config.yaml
n_layer: 10
d_model: 192
n_head: 3
n_kv_head: 1
head_dim: 32
d_mlp: 512
vocab_size: 2048
activation: "swiglu"
norm: "rmsnorm"
norm_place: "pre"
norm_eps: 1e-05
positions: "rope"
rope_base: 7520.0
rope_fraction: 1.0
qk_norm: false
attn_scale: 0.177
bias: "qkv"
tie_embeddings: true
parallel_block: false
extras: ["capped logits"]
init: "normal"
init_std_qkv: 0.0325
init_std_o: 0.0103
init_std_up: 0.0325
init_std_down: 0.00445
optimizer: "muon_variant"
lr: 0.00715
lr_mult_o: 1.5
beta1: 0.93
lr_head: 0.00644
grad_clip: 1.0
warmup_steps: 200
schedule: "wsd"
decay_fraction: 0.599
decay_shape: "linear"
final_lr_fraction: 0.0
batch_tokens: [8192, 16384]
seq_len: 2048
doc_mask: true
train_tokens: 118800000
steps: 10297
dataset: "wikipedia_en"
MLP neurons of a small language model. Each row is named by its layer, matrix (gate and up: input weights) and neuron, and shows model dimensions 0-191. Each number is 500 + 25 x the weight over its row's rms, rounded and kept within 0 to 999. Numbers have three digits each. A neuron's up and down rows have the sign that makes its largest values positive.
After each neuron's rows, "fires on" lists the tokens most often at its 100 highest values on Wikipedia text that the model never trained on. A number after a token or word is its count.

L6.gate199:501503453527503486515495505521438506533466513551514517507487491472504514511508568513477492508522492499477491513514505498530500497494494486474498549484496527512520493476498531512460529578509484487496435554484498526484505518475496484466501489505524534498540495527495499470511517490502489502547486480562494505471475471468496530519506520501461511496514481536515503508485477504495502479500531529536533477507509478532485487474535498508501417469488498506487563484492522491490510510504419512512514490508446505496534452464521524492474518486537479519477454494493476534498521535504480476
L6.up199:513426484536488519514512471469485518479451463547480491512519517487528489498462467511491496501461476518495518470485512502510464534542469523564504488523507488503482462496503485528541449538464479514486471503477536508515517499529461476493505492513496476498468526504484493501469502471481490512543508515490479536491530481524513503512470495505511444500494549502512506503477527550451506521484491491525490498542528487512498556488485538499478563523549531547526488485475474478532535507497498516459520514524524535528471489489516511531487513498479494481493549521477461487522496485504514531
fires on: " H" 66, "H" 27

L3.gate498:534497510493466522521540464501467521497527499498498459471530534525532489512516501502486476484492491503498504515526516494461504520457491489538488500507500494488501481496489520496517521483493514510496493489495489502514499506444492501519548473500500513485490498530559477510486467502540484474488536489499518531451511462523484484486515454511492528529504496531525522466514508568537417522463552513494504530457494525539489513531483512512518511499494460495511475549508527492454467490526509478459495521496538499511540470491533512465527514551495518446513488512469458497536444500503502561
L3.up498:517502501480513529498513488515486527483516481504521469471515561530552501536484504504505440516503549505500528503502539519441522502455481530507503519504531451507474470503537524483514499509513522504521481488490467504519499512469487531516530446510490495526509543509488492514493499467506456481498486490534518519510482462530484495417544491530498511517517471507494520462509522532543447514491537512478478519473509484543499500524473480511509523460503484465490500483512477513503472484558512509478507550515512476534533477511514455414509504529526500491499474493488487514505496496496505549
fires on: "%" 48, "oci" 31, " inst" 13, " spec" 5

L6.gate75:512514511484482475531473487546478490494462529491549508558503480504482463523493508501490460521548495500490508550551511496478511536515539470524501505483567520466490523515507473513495553447519502503492506481516515529486492459509482518457481529551514550490477517471528476518535455489448424522502456514463511450528506551557514521497503486482474520502482506445490532493518539486476522465504534479491509490503471484486506470516495508528539521481507520500501500523492498491495510508506475531513479503505486493511543454521501510490506505512481490503524516491494512514504462486484472511
L6.up75:508497556451503545493506545507527492496494452522476487523503480490528458542535484496468502482473529521554509487501523467456496506491466496524503506469497497512524522553490508492450490483458494531479476488525500532516494523518503506505492503529461489500426506529473485530484469480541468471420522508545518505499506535474515483473505536505492502479540486468477498528510555531523485469533499459474517550518475480519493495504523458499471476467484466501506505494532480503537504456469478500476506527483515493484534471458495494518521478519497512497514509507478478524499472492518472506
fires on: "." 42, ".\"" 16, ".\n\n" 10, "eg" 7, "ut" 5, "\"." 5

L3.gate175:484533491482483506513508469529520524515486492504513517492497477510507475521479466494522489523469516534533513520507555515500464533491484510505475441482509491510521519489483498503469473471505535528531519521487468507507478506474490505520493517476429516456484534540476518494494464507488507544492508429492532485451482513517517476475497468558504532507494499482501539451488476557543466497524499472473468517521532510515458487496519522532516511509447454508523531553507458514499560523466509483495481552529497477542511490535526549481508469499504498501518493491498534492510488504506504491
L3.up175:491483529504465513534502510499500504497485459487524512518521496489515468518509486507475538531460490490486469488514479554485484513459496508531477485526473525491486497530504485458475459500499541512511548544501505502530478532484476520539483529477473483498499490514551547511500492478470533533479511460501498516480449515507537484491498482491489523501512512534511482401489507557530459514537485482506531499499509505535501486495481519511528494467439488523488491518524477461475496541482525514476489528527531489519498485518497518423501472538486495461519472481453495503480509452497503516
fires on: " gu" 26, "%" 25, "oci" 16, " pop" 13, " Gu" 11, "ic" 4

L6.gate318:496480520498537502499451487502467552543511518514487538494508508470475487485499498498470534487532474544488535517489495517499498538474486492501518501480505479474466499505465544552505482485492507524504507520494527530524500488498487537500527535527503448494531538518516532528489496472493511527489506484513490479464501464529542506481471502470520491515525503524457503481505490465498513483510567458514537544555448526508495531496476530551481519496545500497509515462486489481464476481559508492480511488530556521512486475555542507486486487525497520490497505514494480526531499537472435490
L6.up318:531524480480498514499544513530514468511500486485495482506493501488544531519491504474535480506506492537486495504530472472539537533472499453473460484508534502497452482504539469495488470460525489543532501498479518492506518494455542476505485464448508477521529489548483504512520513547515490497483475516481523528495463535495528502490490527513507509479494497470499511502469524520480499524492510489492494554491504499540511512535484540518481420490512512505451485473545501499536533526468520500493483490510537530515482512551528466461458476498465506498502428498491447485460519494490538503
fires on: "ow" 74, "ay" 8, "ind" 4

L4.gate62:493495487483538534561475489541505495494459532544474550491525481483499523500501493542524488491491470496463469500461495521513509512466502464513515561506526502487471518498470501505443491472461509481487492501514514511481504454482499517518471498498506464477495473525481524537502456493473496482527527532484544503458473538515515474489515435548532503526499512480511512460516478480501489503519502526486484566540527500531524477509506506508486506505522521495503497482505515524497520502565510519475514491459512539562479493526477514504480479467487444487434501529497487495507485530495472474
L4.up62:522480500486544523543507482481485533499469510508508519483519487527504462508520560517494512524515450490480484496493489540528479484460514434489489510518479521503451500508494452501503487487501527483474488492473446500517508455468492498539503494454514459449506502524443510469511465468491501494519517525484506501445451520534473464500495500513527485526487482489498540506510476443506457513536543510470484497507564491533518485504506495500462481502472492461497499539486519487491509538475559518513485485499508527525472471520472462531510509464482463500489502538483524485505517526525478495
fires on: "ov" 81, " crit" 7, "ow" 4

L3.gate29:454561474527476501519470486489474488525500520510529498486513472547449473483521536485495548538479523484558476543453523522517491487468510492521492473506496490510495508503537479453534517517554483536459521453497475509450527509495519508466473484473518556518500455472515505477456490504488510517494476464512505468524477550531495506472492464473498497509534520512504503463498494471504530516493500496501470460472521457467490537467514467441511492522497459506490518488483547472506497445508488518491489506455500496483507532501450494493491516477510513482529504514482500487500496498521515499
L3.up29:441546493494440525482534476519496490454501517522490472490514480478463516502537505491489550549521529455542484504491520470504487556490518484537469506489502503483514515550494487459500505548505468516470477515504494505490519495474455468477514480496540511520487497498479551521493530487449493515523501482495516470543411514463517541478489460522504505500530528488490505534502496512493498510494480487529450512481515475498511527490503499485507514489510521507510500475482549495526486471501502468511505506471528455482445514503457449474520502473506495503560516471484493497508517485485528489
fires on: " v" 50, "V" 35, "N" 9

L6.gate458:540497491541507513507463519487512501491510496514511496526443487496515506512446491489519483538468493565535498539489477495500539541522502456531489450497509505482505529489485544534494511509517486488473436552460543491504477444527515542495484512530517544523524543481544518532476530506494495478492537494490550506480523509527527517478542484486480504486500506466487543508541490514524470485493507478496518507440512514493509491513505458505496497515491490509519536503493496509525519469485528550558503476459461474466490527491488485501505475507500499505499513555502506517489455511474484538
L6.up458:496518522535526512529508523546521487501516499510449519511505480468490548479543531521543515495504514499469512546485541567487478544508478481520507507524508516493505543548489476487471515513538544491505484481464496489547504494516500506480484527542509485512530477488565542509512497511463520511475563515528511478473476508485496503460505481487482523493543508503479484474461517560520454461485520541508503543518516480522505467515521461526465497532531466524490529480514487513511493487491497515494519488498466488540525506497501462517458475491506550478475520530474485484461487505508513510
fires on: ".\n\n" 22, "ur" 19, "." 12, " " 10, "19" 6, "qu" 6

L4.gate195:541506493481494493489437555505501523520524518489486504486535504506458488552486490490570472502485476488477480485517480515550500509467506519491563500513465467461511471482424477451532475483479481494488528482497535511460477487508503513488541478494535537509543487527464481475539529500485482475488518485530510464480491513493508480451476503498484496512534518544463511508489495469477462515465538453500518466486498513496518472480531496524504490512475490529485460479466506526528492500473534518508501522479520558496487515489504496480505500521464491492498478493503519486509548506468486452
L4.up195:489488485520507457523495460463513498500536524522461474495527532512506527510509458505521512544518486492485498537549542528513484508484526537521524508451468492474535480476472465479501483462514491506484538452498510466530553510524496506455508490488469478559551478490483538492479483531505540485516548481539457466485490509508500525489487519518504498513487468502517508495441447499491491471505496539502530509530494485502515476525501543530492470492490457490524468494508569507530465469505503516524475505514533498519471458497489495509510507541507462499534507481459530480508517509484478481
fires on: " Y" 67, " Bl" 10, " bl" 9, " y" 9, "Y" 5

L6.gate371:522517506496520498532492527501573533530495499538511496579505496487543502530455482466544466530509474498500536524521521534512513502449550546506489481502497509510539494503460470498537491467502478492499546481512529530427511528498512491498492527458492460505509513508497463503482434496495513482550483505500532496531481458512502491496526484491471485515492450512529467514479479536509514475513478521538506497497539471500488489493533526516540517477479494496533497510489492481493494508490515489477484524494518491548497544491514522472520535545492480477507505504503501515544520458550491494
L6.up371:514531494494485466477501490545468518497488484541468515466489493504542547509510507524521485515482497552450487493550516499479495462506516528467464490511488480491499459504482446487508527482480441489490501513535535494498497523454490518498487542484482519546484482530505481500510465503544503453489457477530496488469485513503537513506495478490492462473484488487529501523500482561484508483502523476517470517517514495493456487480539530492513477448511466482529512491489527516504502505526497543482509463485503539568490536495531500483477519486515505466549470432479474504507456468501488523
fires on: " y" 23, "emb" 18, "ip" 14, "-y" 13, " Y" 12, "Y" 11

L3.gate228:505547466519503510491482496495503450513486436516472501532485504525541485554523462501472472532517477475466475445506530480483453516486491526516509455501515475508492503469476475511511522482482496494497479488509508476502474484487505492471496483509522536490518477490530482493504521483532495486500511479518587530555432485491486536525496526527484478457501506498496502521492502529496510485535545492485474502497493527482504498475506502462479498495501514518468541523510504520493555489545536453525520465468504495484505469528534483484510567502502465481565535496514518483468490497540509503
L3.up228:535535505500477483477471489484513482528413455472492478488501553498524487517498497454529437535494490456451493521495534521480466467465554503469496439471484452504498483506489496495519495489501508489502486494521482498494460475487504489489472482504519530496516475496497498508461513479502482501508494439514530529524477477519470525517502552490502520488517489486467488515487508508481528475487512472480502520476470487491510466442472515463520521534509522495466522497532499505493536488526556476500480475480506500502468482528511504497552564489513494489535504487512523507516505492547472444
fires on: "ric" 50, " v" 49

L4.gate298:482473530514514505481474507492476526477501463504520518479484489474517466516477507469498507478493527505502508511506459510558471479510494476552515456500497516531494539518489475498472495532524490504474464495505504524477505499501527462496569562483574501526547512526497531528456490481497492466447532446519494535508475482536482521516506509513498506486518467483492517508532495497517490502466508478504461522494498519518522500498525559565563494466481541462507520480492514489502529511477478520511472462521526517458511498487527503465501550522492498537512462495485458478512522502525480488
L4.up298:439454529522507501471513509528459511507505476510483496515520499474529440509541496546470437506468506505518506519508471553544524544515513479508508484478497492531520532472508510494526513525474471481471484498509528462495516496489518468487540558501496467503522505537562522512507485474490472486476519428526458475480524519500471468519463509476488467472491475515494501503521486529532478491477516496509501503494506490534533520516500536530489510472492475497466491492506493500564506530542445492516471487460516490469524504505484522501445510512521469512507515476472469501494493482545502496
fires on: "H" 19, "N" 16, "S" 11, "C" 9, " US" 9, "T" 6

L4.gate436:442520517545490523513471509490460476473531521480498505505543498483528506526443507492500461490490511474516489538518486535533480539559463497548508501483463514500466505521509478499475485486514493515503461499534513506495518534453498535510529491493506522426502470484525510505486480488506508522530476499527479470503505518535505463510511495547494541465513520520476512522532487513522515521452467475503538550472510488489524534484488527494487500545469528494491501505497498518531485549489493514521483524476492545495449524488539458476496511464543493469468483520468499465478461464485482493
L4.up436:527505512523497521509513522469511425524532509526455533494436470489509531505551523528475476460501496501459511507507511495499507503506445493510501472506499507497469527528494475508484558506524478495458488539507483482502481552519467552512485501505488476449469456504538494541512530459496500492482449484491497483516491498498525503506501501500443489492510467476500508490516493528496483500520499514499495486459491508522468444502479484517483509484519460546520533477479482489509529475489458487494537522471491462502476558476509514526528486522541444480501465448486513473508522521467512496
fires on: " public" 22, " National" 16, " Best" 7, "ublic" 5

L3.gate360:493522506487503498451487559526492488498494512458506502509544456484482474528474477515509472518452486513490437484487506463520490524469502465518480454537475443512481477497496500471504517526494446506469514457555513487490507502504504516499476486508493475548476468478458489538475478514483532505490511470498498468508495464511534452508486533515523488492476516527541512515454481501474511519498533451505522516522514486519479451486520488450443534514496524523495460463474511520491478449504545472506530504527480487490488481489479464493499491474492484516512496451477535471509458502515488496
L3.up360:488563504495516493451502536514483510511496478465496510485521446507483515513538471495547493523468520498484467484486512491498494495459504463537462434519490491514480468537470502499519511539506447529499513480497525512446504513501504531508479488469480484569516469521511468479508520509479522501526519470519507529526462506512502484497470493462512491500506480534499538553482445505482535517534512481502493497481505490535526459501516510424453510485506459513507467450486529517486510462492546491485534497509493495528514513475467464512511489486508463514553490476492516472495469499522500496
fires on: " v" 74, "," 8, ";" 7, " age" 6

L4.gate417:540495525482528493500501500475496489480461498514509522521478526505510532509510516511496490540495489506475494462512496441457512500464486550483503475534472502444449509490475477496515513476519481476479506492521481502496509493460551496485516496499512579500514488507478493476487483472508506516470471485512474461488503491518529506494498526535456507465517465469517547493511460500441511483540532455492530508452560462481480507476530520456503509463508499489534506505506491553499511486475528479454526493500457509527559493489520534509499562516502466492476475491515518497538522507516487526
L4.up417:491528469501471466527526533536537473545521509498498538524531498508502512486537516454436539470547494512503492473496515467493504500465462513513467456503474499558489533556497525484496541483461478480513474510486486551529504519472518479467512509480531497488500463482492522476486490479484522489468478473479504521501488459523470497530497458457471520481564485463500516492528538514511489508528488489448458475484512474488493493476501509508523470501515491497500493517478519498480541464563495517472483499513470509504502464514473522434504532509504519471491513508493487479462491531518506480
fires on: " v" 54, " ev" 33, "iter" 11